MLP neurons of a small language model. Each row is named by its layer, matrix (up: input weights; down: output weights) and neuron, and shows model dimensions 96-223. Each number is 128 + 24 x the weight over its row's rms, rounded and kept within 0 to 255. Numbers have three digits each.
After each neuron's rows, "fires after" lists the tokens most often just before its 100 highest values on Wikipedia text that the model never trained on.

L3.up254:150132157100095094127101130121130133111117130103173085085154126118134146131153115128101143111133146104140142152157099160128104145158105148179130128153138125138109142137094176136140135170131138132138169147119147139099124099150147112124101103105118090103151163099089124175127110134119114131106155112099123117110162107118117157125177112143162119117101110120139116115133124126122128115111
L3.down254:147141099140099126139184150137132106146128082123122077115139127162140145124150133124110121113082092119139109122138137156142166148108153118140099153106151140139141145100099142105146146083146152072143140175065142129145102173108091154182106108148122157086130158128123122120140107129150146141137219109129123145126128107128163166145133121086134151125116111172136136102097104122141123096104
fires after: " p", " M", " S", " Sh", " w", "ram"

L6.up374:166135088133091190118118105106116161117104164118150135160121127102125133131148162135133155099169123153127120144110137151131129181143161149139154156140125132130160152119131120105139116152167119153143091154125163113120097157138140108145161119089123154129108113170111149113101144155114144107101090132114123122156129138134106178149131168123123105120123143117106083144127136122150184138119
L6.down374:096127152120109139118163134109097130137134155130120110125162126112112094113153131110114157120096109119107113161156166085149109127066120149099096142108116133128104169107121088125171149127162092119150057141127098147146092142115088135179136098136172144144137123148144142164135096118137148093139109124150143129114154133134162193108143114123147130091127134126153090113127135126155146084106
fires after: " p", " c", "|", " P", " L", " G"

L11.up353:127135097085135111124130132126114134113126139086146145135127091124153168148060148171178164143115158129077121154124123160138106120139152135149055148128132151150120153125117169073118166157125127135154127076104145128157121166106107132096121108137130111133141118141125132144107144134144123106133135131126112097154132143109117078148115099111124117093121130099152135128103136128108122107175
L11.down353:132150151108135093091140119119192108157167125127136154123129127124121141092101099156119120115113151132107151093094098117155100092152101152141119168098127180138108160122118131170149122160116071119152143122108173129143153119102103074133123091150111138119116113121123117161086063128137143122141144121168149129150190106145114115126119119119118126109108149139110161126085138113119117100146
fires after: " \"", " (", "==", ".\n\n", "\n\n"

L6.up343:148136061121120121125112109124106111106183136111138129144130132123124162132110127101141127116128156122122124126110159136136107132157131129119129145153100123116108128097147113086170096194151110125135085152127120137161095145130119141081158143104179149140140090129166120150115111113140109107098089150128100134153115142148125120127086117115116122118092163125110108109131124139131103074108
L6.down343:149097114167108134161135154106125124159161170095134105149178144114124177170166104146060090172111118171124109128119116096140121127130148134110135150176130136113115112070167096156145127155151151146089112121136150130141118135129110146132131110151125121112184150134154123121129150103094134112120150198136133098174144151148147115123156098150126100133120125151118143122150119116157067102143
fires after: " R", " r", " E", " le", " re", " pr"

L3.up312:157106123086098167153122130134150170112170161098163179131154078152143129153160138123143116096165111098110105138146145129147099148138134149154164111099107123151091108123104137115143141143110138124108107109131157088156135131099136167102127115161125093103087160082092130095075123096155108111112116142102122114094129152119114142137174167139143134136136132107156145100137121180111110119085
L3.down312:116103094130088121129088082135114077153099125162146121138136144090113145109134127103122119150137138114137140114150106158092108133105155113135132105188172128157139176145131131139110164112119127127132124140092152125133136109138126063122098141106101166129152135132133132117105087105122132108123157152155111155164134107111069128143142136166137153102160156109126150118161182109109094075130
fires after: ",", " |", " hel", "p"

L10.up432:152169099114130147097091134104146136142164126111150126132177173135079103082116122099174146104131108147166130147122133105140132121176135130123112111138108104131110154127143177093092126136120165127161158187116086149172163119097136117130161123118121094140132102094120167126097121127131132117114143153152138120098128141127099130109128103123118115103118121144134150090112123099144076113093
L10.down432:102140185139154156122114138151151102119145164110133156140129126169091110132118086147148114137130133130132121108113131120070110081134120133144123121140132127111106079107134123121119134181175147111130151145150127121087152118119145128127136066139138122131131080137136089134154120119088131161121128111131102094127123114105181116091115085165103083136119156148080136119138147133090133126127
fires after: " l", " the", " L", " c", " C", "ian"

L5.up263:128123128084115130142116146163144094071136125104126116117109144142149130096092129074129110142165133083113143125158131132127150105122171126146143134129085120121137123169147177132137159157103148099153171111072091115134126108130174084131094111121111134132105163108144114139109124126112095091119075141114077094117127109169142136136154132153099108137104116151145123137125107146121151153149
L5.down263:141102080126141101120140099113125147145186154133132127138106152153174118113129119124117118157103105130112132155122124086161146095125129142119136158140177132101171139126158153117126156100128116149130119155099098153159177148150087156123162149127148136122164132103130133120144149162133159131145141141103143108122141110128132111118158131109136111169134107133159110141148129121111158073117
fires after: "1", "2", "m", "vent"

L5.up114:198119094064166171085099149134123142134159127082141159100138169147098151083120114132188089119144154097119105123145116151098139165172141104126119154140106130145140091138113129116122077132101124128167117149118106122116137177126133128098113107091155135118134112123150096140103144128155119155072133159132115099104129125135109119108118107097093092119119069139142136105133146166134150118132
L5.down114:147103135188100131127113178165139163103118127097144125113126170130130140099102153134131099125107095120094140125130156087136133163088157137171080115108123128106140150136149126127090103167153108109079132133102110157157123111132120106135115133102078163153134108151110099092149129145097114118123145127107147132090115104113198132161116093113126139124137097145148134157148163089124133140107
fires after: " work", " co", ")", "stit", " re", " perform"

L3.up96:106143111121152102087123095121105127149099132106139135108117155129110108118108142111135127160124106089158157157139121109163123128135149135136137108155092150147161108117139209146130152195144150107139113121116128134145114150100129139145096135181109113106121113123148123116114134131125107119158103143161144115153102166119098124073130096186129095162086112124103091129153141134165118081101
L3.down96:161143094126144123135094103161116097151094139098116129139110135140164136146045156109126120105152142119134085137119138132117147113110105106156126164116116173083118130149151083079150162147141112131127095145088140099113118122106098127151160143078079103164091128172102109131146115118131124105138127138124136132138134076164154108131106103089150150087105100106092141123088146122158157149174
fires after: " N", " tr", " A", " M", "r"

L11.up22:131102136105125167071085111150146153134158113106146149129114129184128118128103125110095144108145147130132117155129146121160107157129137141128114156122120099123114151115127082129121132155120155158155092151152135159134123166130127160138132100126130136096134086082089121110121144140080050091128121157108072147098066130157088150142126135105163112118115095053127092123143153140139158152157
L11.down22:099137153158113147143133081145130142126090115075126151137104155123114142135124116161100170133126103136131063118116145122109145113130128101132117137116101110183179162142125121137125095107153111129111099163140148154151112116146181122097145138150121098144133103158141100114116122122121151156150116121145138125132169133151137155150107140162130196153180148103110103117129149097122141110100
fires after: " ", " f", "2"

L5.up80:074128101114120130119098137129147120122098135094149134156129144097139099134152162133107119174137160122181110133126143162139121128155092124171095142136113150089131155120120134101132140135138107084103101156135150169152108121121114106077129122124128127111114106124084107137128131128100155106101124144148079114111102130128142189138120168109153095116083159091160154115118103125149087140083
L5.down80:094116132172123147176144123140137111106114100131148117105114144152129112093154144102104111157120152110141145098065147118116095118120119098164126133138103120099108183123155130117125138123152091121104118161121101155122141125163134158187169125110133089111114097175136126085106098169139080119105187130093097096136146105131201126159134163118107098121137142164160157119093135119095142134135
fires after: "pl", "6", "sp", "qu", " equ", "0"

L6.up238:162121096112130098137164070105119114126092125134167106126133115143143101127098136112176133201146181139137079145131127112137181117130151158152149119148140144128113079101120120119115124148125114147119091148129153079129145130121147081127161113123205117155148110157144115136107174144141080107088127139114124098139105141115111113148122127099156110140124122129139104075151107111129089120158
L6.down238:170145112177108128126141121071150108151126150160096082162131142126141126142140103118134144124129132102134180122147094138137138101116140152113180145130151140101133098121127101157149138135123090126153149117114142107115106085084127108112181130135168104142142122148111109119128122120184127142099143091116130132114104147137114121120111117154140099131107151142131118111134128124091154113152
fires after: ".\n\n", " (", "==", "\n\n", " \"", " p"

L5.up55:088178097120138166095113107138115192104136158113149156090113116136148101102129115140162133112140155134101152113167161151122146132103154147142118109142143099139126129134157125095109154160134134121151129082139124104140125109092137104148107148111116131138159151125124143106102172142120118088152116173104110085126121119107103136118138158123137151151131074121151137142111130128189139092131
L5.down55:103148147099129124157140131095140121100181121052074099169106070113130155126192132097131116121169156149115109120114165140112112109098091080105125147149143142142132113127130051148120149106135142153139150126124146146120138134119136115133129153115111136150132163144128149135124143132104140115115183126129133166195104097095133162115153160144121124122124174173126149127154155130126151143107
fires after: " J", " j", " t", "ut", "int", "t"

L13.up224:166127116145119156094104132138107152108142107140147148186136153096123166089104110137107138121137174138105139162121116157161143098133137151107119161121119138128102097089157120126087114142138120147146139146129060117109100183140186095114159130132132096114167144142086123130130131076086151120099106153118151086133104111129171110120162121098136173136142163058120122154124130109156091123111
L13.down224:144133148119151152093118093122163173140104126132134111152097145085158102163167127105154100139101173119138147098164133151122122163118134098106114135142092097137109125121082175105157169125105110123110161118165169116116125103119093110129144105131154133151127116124136146133121118146151124101156124104118126122150155169128148140132075137137113113132151092142091167189086143142066120137086
fires after: " the", " in", " at", " of", " on", " var"

L7.up148:146146110110068157122114132089123110091083152127096124168135125094130150090103125150161125113139162109090108111088144155155098124127164169163099111129133135157136157102115145106107097151127131102105160121123162166124173166130163112125093136119138112161141169126143137147106091132136116090140106150115107098098109142119088152131146101126137100147112164144107130149168140107161113099140
L7.down148:135138108069130143156167132138134136151120142139109076109144092093112108176095127109159147138126100155121108114155136150117114152117133150157076120097164142090148116107108106185160147127116124186107106122177135139105138161103073092138128138142143182158090164125132118133117131105151122114132171109134155087132154103123097147129109100125108172160140107128133143130115152134105152149111
fires after: ":", "9", " of", ",", " in", "-"

L5.up278:109124117112140144090080146128154122137135152116136158100170130139141147143098108061094154136153144105138143180142138131184128159123142167152094109163100169091130131141185159131123129148150141145145137143126156123155124145116143129133152123120122130141149152147101097129108163156123084111072113189078137094095125127125105155128114122096133112119121075132107115131146114156082124174151
L5.down278:118083131133118102129125142191121152181114118133153105138130124128104121159112164147156125074120097124123130131119087100111067140109132145146140114085149130148129143094142125104122146137149105122105113124072155143131140145128113103121141126121131161155133147083131140129130099098123152143174173065160149146131160117088120174112153092100135115139117094107111139163120147139173110114146
fires after: " w", "augh", " bro", " m", " ref", " music"

L5.up72:128126116150106149120097151114129128086102147096159112128129164093119129157123119098121130166170110145140136174166135100148128106132123054135126105096130127113146087143109175134141161136143121097118104156069111152155101111120125101143120128123131123113082132107114134163080147119138099121106127144096127129121136143082129158118133103117155065142107155138113150117146101094128165146106
L5.down72:121145170130143171081164138112155114144124114144117113116117124127125117144116107126165123088096146145169103174133131070124150113158155166171124145144072108141106148139106117120117130128122126155108106144102124105133190163139135122100110136098134117167155156160115148118156116136175145119150124159146100157134105155093111115118126154156118117127131136164125087093140113123095096144158
fires after: "ot", "ater", "nt", " T", "s", "5"

L11.up367:147146115158166128128127118118119146121104157125151128149149184138119119149108135139093135087142140142127125116159149114146116161138111155127131145150114148122105111140146130117127121172154137133159139172146101092130154128082116095125141116142144122085155100123077149112091142123124104098111125174157113086108153102136113168127105117095099107161128094131146086106117146077126106108120
L11.down367:111097112093126152089148139158112121123136138140123179114120111127124138135177146142109081117140127132111129105133113146126153094128134122128120166137144123137127124079162157114168104099089106115120099129107123119141129102123118132124131123170083134130139207148116114125124121112138154092124123137104130137131121166116126132096111145146152113118081127107120139136116153084169135172171
fires after: " P", " p", "eb", "ru", "chit"

L6.up70:138140067164127098132120147098114158103127159118166125110123163137142097116106118150128151152156126117088116148136139100186099124161122130127145138126146127126168159110143164108120130146099140141114150109127112137145098163140122127128132131110175152122109130131116130150104098114065111091089071138105149100115104137070100132108153139125132118111117105128152116094150123114143121128095
L6.down70:152126147144149140132139162117111134122139100135126130107120128126183129133144146081130138112136107128123143097114096092099104098134134121092149144042145118136155110131140119137116105126133122161147125128158128179105111150153177159111102158125138165109121139072105093144153121111140148099139129138147102181105097116124140150121099107113111151170130117139122110145113119111143087175163
fires after: " p", "cc", " tr", " acc", " re", " w"

L9.up300:177122077138170151153138148107092134126084155114115126097130124109147065119136137117120139139159076140106137156118121116147092103122132121137125117135144128084109130102143134125080155165162098124186135174134107106180112135108154112097114132111160136119164107121134135107086144116109118108121115172130141118112129145143128116140108142137123098082127093147099155122100098129138127139121
L9.down300:148177139133076171102125120106112127160168112101099125102123144103148135148100133109136088130113149083070133107087109131133141132130118113146117101119115109139104130116135165097133135111131157090129148157113106099089134138165129084119153132142133159106119140123142082088099151141136140117116069113112159106142154101121141135169158094130143111131119114122116131136134154102122122124119
fires after: " c", " f", " C", " F", " p"

L10.up172:173139101093119129116132113119106109151140136101155117105103151143132081087096131144126130098109153130151120155133158156121079152101133113146148135139124148148161113106128123127118114179129180126131113146122102146150098127154122087141103160142151078126142105112097148127137155129119115120050127144158142056084142133150157144130132139163182105109103142137164103107088111101133118069123
L10.down172:095093103156134119112127100161116138120122153130116152112073117130153160111165111119142121183121114108127129107094128139135136104152126110126151102129137128061129141101135127123159099151149105147149116105113110145148107098146136106134102163125146110094187169150116114117139121150158113101173127133129113120124102183097077132136188137116081140160147142142111147170130115107123143112146
fires after: " T", " t", " F", "T", " St", " d"

L3.up272:138119126140137142093130153189121146107112126107156151095079102109122111106095142076141142156177137095100117136135137121103136134140103128136130142172121146100149091115140143118122113156143134135157156172108079101144135126124120125121090106130173076097117128136120119157097074149118114133138168133133110056159123116103102104148165151104132155126092101152111088116136156111126113150164
L3.down272:121117120115145138166117069140119092162139144099135105104137128137098119159129123123170118155096121151148130146146123137069126131135154075144142133145137124122137117133104125122154135089111151096179123110176095081145143141152091184121155128132146114143163156105122137139158106141098178103126094103133097140121161117101120101142173151142145139153132172154142130117141095127122101117076
fires after: " M", " m", "cl", " g", " comp", " Bl"

L7.up296:149150119138132150122094159119145166123131145126109120091176090133124105124131125170146126124130188129144165150150224104138129145138135096130146165103130150125108089155141136135121125175128105128159133094160140111168107181129143131104111114117132106120145102095103137123111130158119128120146035175132165128110140112134110120101132139190124110128117175144165124130158163162157123110061
L7.down296:128164105114122109146111131100116119107128167160162134149094131120103134103133149109180143108102115098141149155107134127160123095174125128157150128102118170160158152107149087125081166123150130152105072175124101152164131162156111155136210137137141133113131135122136112103129116136106131120147118112145106149098106094155148083181114158085159131149113084124135093128138140130126152139142
fires after: " h", " n", " B", " N", " tr"

L10.up2:094118089138111126142137121152127137087114174127104146117115163128109138125128161078144180108117092100099141133149127132119143138123147138140117101114122131113121100149139112103108084142109112097150165105085134133125132134119116141118126155125088107083103124086140143100123137096146091137086118142096102076105155176091128131164086110127151116116110119124131128152148126156101147155133
L10.down2:138123098181155094127105111101108125097092102116113122129125133108156176103139153145134082146140116119121144107121113111103081121087104156092107130148138096123110145118125135118118123119104132119111118187135139110191156149122094067142141118106134128115099113112152136101107124154114089162193136158124104157098129116172123122137128110158115088119121139081090133122092139112169105096083
fires after: "0", "9", "8", "7", "2", "1"

L5.up115:096134093111107144116105091096128114094133160128154125139122112111135128120125142117145143086124151125126143112115165162143108111123154128162149124157118129138135130144125146071096138120142167107179114108109091156136121145134127090158128110111168048121133118123144138120085142109121111117139053132137115109103183151148109116107156139118152102115144077134110113083180130117090116108116
L5.down115:136155156134129138115123177120108129136132116112100099154133156152110112131154152103111069115127064113167143145112114132123122122101093124157126133141132155154136146147138142152114126125157114117107071176101127115118141124117080111157125135143064106106144146076129156129124111107141139165132141151106119127106153143134164127131147151144107123129079118137173086106123143130159175111139
fires after: " l", ":", " T", "th", "T"

L7.up393:113153119145077154082128155136102149068126130101113139106106134123132118158125099124126140081163119109125135130173133114093114156119141131162113144132130095115154125154168123103122134141134115129142132121155149145131116169140189106115109144117145102128125086137122090109151134147129101126092125167103158101106086149093113160129113134126159106152117114108132121075102172102130098110124
L7.down393:123144123151091151107122137147088147103158113137142099140117114118109147106123124159151156088113140148130079099143124126121128153137156101145120099193134142150152121129106136146126144131105132185118135094165136151103138171111140154137138140111149122066139150153110145121105189139128136171144150094151108158156129139105094068125149135156160166167156095151110116122145139114130141130105
fires after: " Ch", " J", " ch", "9", " j", "j"

L3.up341:174162104120136091151085109144119119128136134129126140097131103125141108106087128140135162143172139111110105159164150119165177121129139099167143148137123143097141116119139172141131121141109162090134139096074115109116131094098116094151065107128128099095149165130122139143126126131122124121143114155132128113167125159110088127097095122149140141166125122173138094123153130173141119091121
L3.down341:165138131116106111125134136101117103133108133160134114159131120151143108130158140130166177116115098146119120079118188147165107086110115145125104143129123128178143174117200128120108105121141104117087121160119140075159144136158168062117120132119145102133150111141110114160128135137098170119167158130139118113126102138096132121160092157113161108107112116109113121163108100146151128121117
fires after: " N", "N", " n", " M", " Gre", " Fl"

L10.up57:116146119116102142140148060120104079105146153122100180164095142116130163102140105128144140120099129148125123157144139127122115143134122135115147107149144123185123122114141124096166145169142118106107152153131152113107118109146108104121086133103134086130115158107103114136134130149060107148141119117135100128128135161126126129154147145107125139126116165173126120132123094131178140135164
L10.down57:125112118150083116150102102127137128154127099121090092135100108113112181136122151130110099173126101146121090115131090146178090160129172117126115138133068154099159126069107092098198105132153144136147110146096138121126141131139102138144087146110111136151146116134092114132093104126104142109086200136149118113112143156152110150146103116117129123104125142130150174094128135112146128136179
fires after: " R", " D", "R", " r"

L5.up56:116136102124170174102080102144119121128161199109148125063103113144130145157126137085137118148163122136131166141114092142102151159130136144124075103114079160140155106103121155117115110150108152115123146105136124157097146151146132148107166120146134136118134149092127093088116161117141134105129095140115107123114116145142132137154118153155125125137113116114097103112156149170172133148130
L5.down56:088126139141128117186122117125116150164103093102088158159116129109094130089135145143151122148116086134117088112151121087108145152119079149126075122149140108118154166130138148127153112149110087121141147161154107110134107130119128120129158141090144147119145129100138133099149186178153126101133115152110162095124175147148176104135142140121136122160142097104144099105158137143110147138186
fires after: "1", " stud", "2", "9", "0", " Ang"

L6.up88:114129113109136153130169092131138096107135154140161167118116083138125131102093134121199127155140166141123129141141157148150127134105158114129170155095147099102093100108093117098140183144111145127165117116144122091158106122150160144106153110122142092104117135112112151104128134153128105093135124150127127098129111142140104143118131125119121085140129118143130088079164127120144116097149
L6.down88:093143107115117140119147096141157127088164098129100166125158103149133148119119145203178126098124123133114128144132117115155096129115136059128113153092109135133145149126143145120130113143158127114140141125103117123114115134158148150109115125126112147086147075078081144118173162146133145135199139122158149098186099115115172183110162119154151134167132127139118108091126106119145115134108
fires after: " and", ".", ";", " with", " but", " "

L3.up1:122156107118137178106158138140128161094138150151129118136089112141107115097124190114119115121150084081126166102119129138126143123090134060158138161106154126111133125123140134115075124132172124137090108113144108128163126081083175099118145147115111115136128125134136145116112122116174160119129094143130130116168097112127129148095079189100149099151137156075132098116132159109133155098121
L3.down1:125098170183141140115157125158137123109155139147136148105172131123170137097107128135105098111118126146121092083103169077106147107145130110144127140151120136127111148141118098149178162144117080102133116113156115147169134115130094128137110156141143116086106082114129144155151146147105064113138180095134146161150108129149125108120109125136128113119124130137130120078125142099151154128124
fires after: "g", "0", "an", "6", " No", "c"

L3.up26:197136122126118142137141146106117110123087154121185108152106112121115111106117137132138145149149119141146123155172181141119134146114135142117149139147094093127122115112120170142079173158123092114158087131115118114132082113120127103147132143113112112105129154097130129133128146137104072172106096178136081105146118144117082144154129111131168094103118085087115112094122119121138139113070
L3.down26:129121132139141111103126102102081145137146136116175116164115147122112188138150141129084137113124143146157137097115110112154096147123111134157145125117107117127177121115097101139136109127164145144090142129111102089141149114167156141164124104113116107102161135141092160105120088133166128112172124088187161179101137108071188092141153172106076104134117122165134127153123140132106156127147
fires after: " tr", " t", " g", " Tr", " T"

L3.up134:116130111137103125135123126129122113110141150078120125113120148136138125122162164138117136137132192124107114140140157104131175163139098125167100165133142102093114131146109155103118142184092118104134116151090119143112092150107144108085118117104132164129124099130100113153120114121112126136133164145045111093109103126120134129137126153089152160138101122126188118096156131131103130132153
L3.down134:115110127086109104128178106171133116133142113127128097143103148089132109137106147108176109143117120137111144148101121115092167127109106121145140174122136129086100132129105132133162139127121163133115150125115073174160141127137129108073143143118153129154120151124092128149123112122139097115155145121181144172152109134133105144120138102133147123129132070097114088148142110085123108154154
fires after: " |", " w", "5"

L5.up401:138127126143173139075105124103102137152106180080177147121079161116099110129123106120132086118115142125149111139172153136120123130170142162141141115105131108128145126127144168137081142158129101122192099116175133135180148123145120131124128110118137114117152158137142093157157154167103094137127092139138145087140144136130127144088115096141119090125086114122105150101157126106149125153103
L5.down401:165116127139165092163130088124114103108127152066152116115095131123085119146160154102136155123103105145128139126133143112143140140152138138126118156138116091121122163135174156140160118130090103106097127111087139110125124145142144104084115144120133187153153164155119152095108108145101120121115164138141112157158117110146152106100140163112123125135130138117155092127120132148133130135084
fires after: "ot", " t", " T", " tra", " tr"

L10.up48:116132119086121131099106138127075114081091137121126164095129132072130138155116105122137162096135152090106178129119126128154159123111133135137114124134114098102147162157131104123168125147158127124151133158096110130107102150106105126124129102120143061095089124122101176137101184099127080111107113152105126132126136157108129104146143166152131116119117132074159159115135100124177127084172
L10.down48:163179118153120156113141144127187131112114125097130115150124119097160115144163105120106101099115126164135095152120109142111146097149126075137139101127132100125128122110109146138127097134102082106091110109132117143133105113152130133153158155161112145135125156167105058166166101102123148083128068108125121126154133135065140111149128094168140125090163149134105128116107105107145151147118
fires after: " f", "f", "9", " F", " M", " m"

L7.up382:158129140131104131128134095104106135102105150129148106143139152104115129130114137106145108100148161069088119184131139145176123144171172128156115151146151152118101137123144151156196153154158121128112124126147144116133097109114151144125127145143128145161158122140100133145117126132105101085070089129146116116126125114113121151131135162095137075113139155102137086139133091088137117152131
L7.down382:136140157095150093096139127136097136091105102129137139098116179150129108103098131110118145125149124118094102117147146118188148185126114108086129120130113129116128135117153112136141131087076148164109062104117121157150084122142142099137125087112117129080151141120156147086120133077144139127161158124150130139101158141090178129117102126105130114120098133141126135163130124175085098163139
fires after: " S", " p", " in", " P", "rans"

L3.up296:183136073146108140134118129197125125135122142139176122120116146129103096139125137152131155122163129142094120141173153123091162146166117110208171111089149125155162111123148135147134161123144095128164146131132116126147135131102125128130108076131119114111149102120127121140156113133082123129134101135146139120172155169093085139081135159111136109114074103126134104155141154111123153115129
L3.down296:163109126100155151186135126115109136133128084152122127135158084113113154120138131144059103142090106116118131163118112126122105135159135145158172098130146135106143134128100148132144139111107119083119139145116147108118140148142119157130096148090130142145161128174149107154109123160108158129140146146150154118075127114107114085161120101122145176105094135135138082167116106105145101136145
fires after: " Bl", " bl", " St", " gr", " J", " Gr"

L6.up210:153158146050111137117134104146137129159104134140153124147105149151148094094164136143150114127155168122142119132161167125125116153106173126122139136143124068126160115147163123139124160147163165126120155138088121129156112113152159101161120095111157103117115133094108120138143135143117106104111071113140129087133140092118103115142092081150176147129100130120153047127113144106131153106121
L6.down210:121148152115168130151140135123107098150160109077082188154125121100166114123146128124129153106108127103085124109121095117128099079121164143114107171070143134104175122107142118141121135137137109109156156154136106111135135153159113123129140126136106125132132112081146111135172151096134143159154137088102132098118120125110096149151095105122145153121091150111118131145156162120118137079094
fires after: " D", " d", "D", "d", "le"

L6.up139:141138114132151120136101079120126176078128161079173109141183144146141129139113152143145125127139164152164149146123128145093096154116127063157093148137137127107122152125118112093121175142180159106140160137141112133117120158129173119140141145102105112091140142105118137081162106140139118112134118164128106125115116138143094144079143107111142110138110081126149103105111095134139152116134
L6.down139:130151128172119108108090147108099157162127128087148153158127116133145154125119119103096114139123090107099123131129159130133108111105102148062136129133104134175117085135137138114089161154109136120076140133111111112115121142168082096150152169168114158123125148146140108119107072122183096157100163134149105126147107099141139156113152151121147119067094133139132081095110075111116126104108
fires after: " t", " T"

L6.up394:136135119147125133155101144123130133100111151137194129168128137065109092112099099110125136162155169131123121143132154123154090170128151146139107097132119112121133127146172158132143117181147115125118132137136148141159127111145133122104147122131129143090141145097103122194126148132128094088125121175132133090152136115138117153157132137133102117130104143131127108113126122124147139135080
L6.down394:113138158169130143138149122140124135099142159107110118096153160117098127138065145107123120141160114088099083066125172104048101129110103144113127157110138125112131145107137093177152143103072136101143128160123120107125139125115136170123142094119123175126164077140145134128118120103129150131091178172111089127163111156114145129127117091080139159178129133132136097145139149108090147119137
fires after: " P", " p", " qu", "ri", "P", " sec"

L5.up409:166124072119132140113120102114148127144116134115156104141105145118170104134135149093124137131127136150158115110116158145127163092152152140188139120163140158142148100124124167158096078186142157115144119145111137113145120123134147131110089172122138076147140094109116142127116161125122108146123093108139124106115152123128121152107146142146166096083118128154135118068150128136153117122092
L5.down409:159140125136092143148137083154142098079161170131174143152107164148094090141152159111118121108144115141125092095114126138131134181130117157116132132114146104139139168149161157115134122152129077134130142123121109109136102134080159080137158144133142109156126128141134162131195113170144142163096137140134127145088114146130166130144133110114114148134146123126109128144107083129156186135083
fires after: " T", " t", "t", " c"

L5.up322:142147133117150138115074137139076145071139138097148136091113106144152106136160127088098104121171146073111174126087134175137106118146124124145156129125145099100128137122142126144127116131120092154146125139121133101108123156124192140092116149104123114110119103136121123142131171167132101103120136125080119130108130141092105109109143131131104128117106103114099129124148127143125135129164
L5.down322:111100114113134134143081160112131111141167094141115128120176130155139126157104110146139109103161089097137099153134147116112142143130103080119104155080077132148151126131108153135109120129150145116149140129151104170130150097147168130143124081118099143158103085126141121138133087093111106140119117155098132114149117134130146127131153108119140141120146127087125109117096119083153097101145
fires after: "f", "w", "ff", "iv", "ra", " f"

L7.up379:174098120129106130126102089133119168070122132092164145132129136129098106161125113097119135109167157133113133150149141149147135126155136122189096125102134141121123154087112132130135158131158137133182126139116105146107097175111178124085104133132122137093168117146120137119094155146104136110105109141121125121104167123091096162079146190105131113121114076097147142118158102133131113149130
L7.down379:119111123159109166183125125144140105114093128107129089121135150151120136152133136139100138116128125140146157110133142125134111119140142121161125116161091154122144147142169130122079136123123113153114117100153142153173180126147146130156163104115104147135153136122157151131108114100077083112170144131120178166110137114110153156156121163100149131133095107172168101141113115128101140121153
fires after: " sh", " w", " f", " Me", " m", "p"

L3.up127:182176117104116134113091151167174158113118149149150109120137090111108122124146136089141123136192131127096132137146170124137160119134153128153156139105126155152134105101161150152176117138147127116150119114112156125114105083126158105105121100098154088097132085104166113181131117131120096150154107167106099107087147163143078166106140142166124107096091100063149106113122193145104113153106
L3.down127:145094137172132067151123108115127123119096090156135137097112117112138145113076076161133126111116099128112120123151125125092105139103123116095140116133076101134141078119133123116106155092159131108125135151103069121116145142159158100126110152126055185128164144155130121113114122086130090170166105107114120140133126133139129104143121128117100141126124114148178122134131092175107135122100
fires after: " g", " G", " Gr", "it", " gr"

L3.up174:146178080101113127121092130115104137124115160128125110155162159156151120141155148111154140169141127135139082153128196117148096129113111126160124115147133127122128128099113132145132143142145129141156141143087113139192041156092123142147107105129110118124116103091080103140097132109128122136126101120153124123146143191112124108133142105130131130117099138130150116121149152112149144108145
L3.down174:143147164124152094118089113139148111130118157121145150123111136094101140112152105101122110122125119112106129147105098175142158129160098114137089105076133102158128127127151124154121145139076131077110126141159104133130107113173147128125138114171130149120172105127131142114172171168180164132132128107108135130123104130152146179123078140142163113110112157136146174118144129124097145105166
fires after: " P", " p", " D", " B", "D"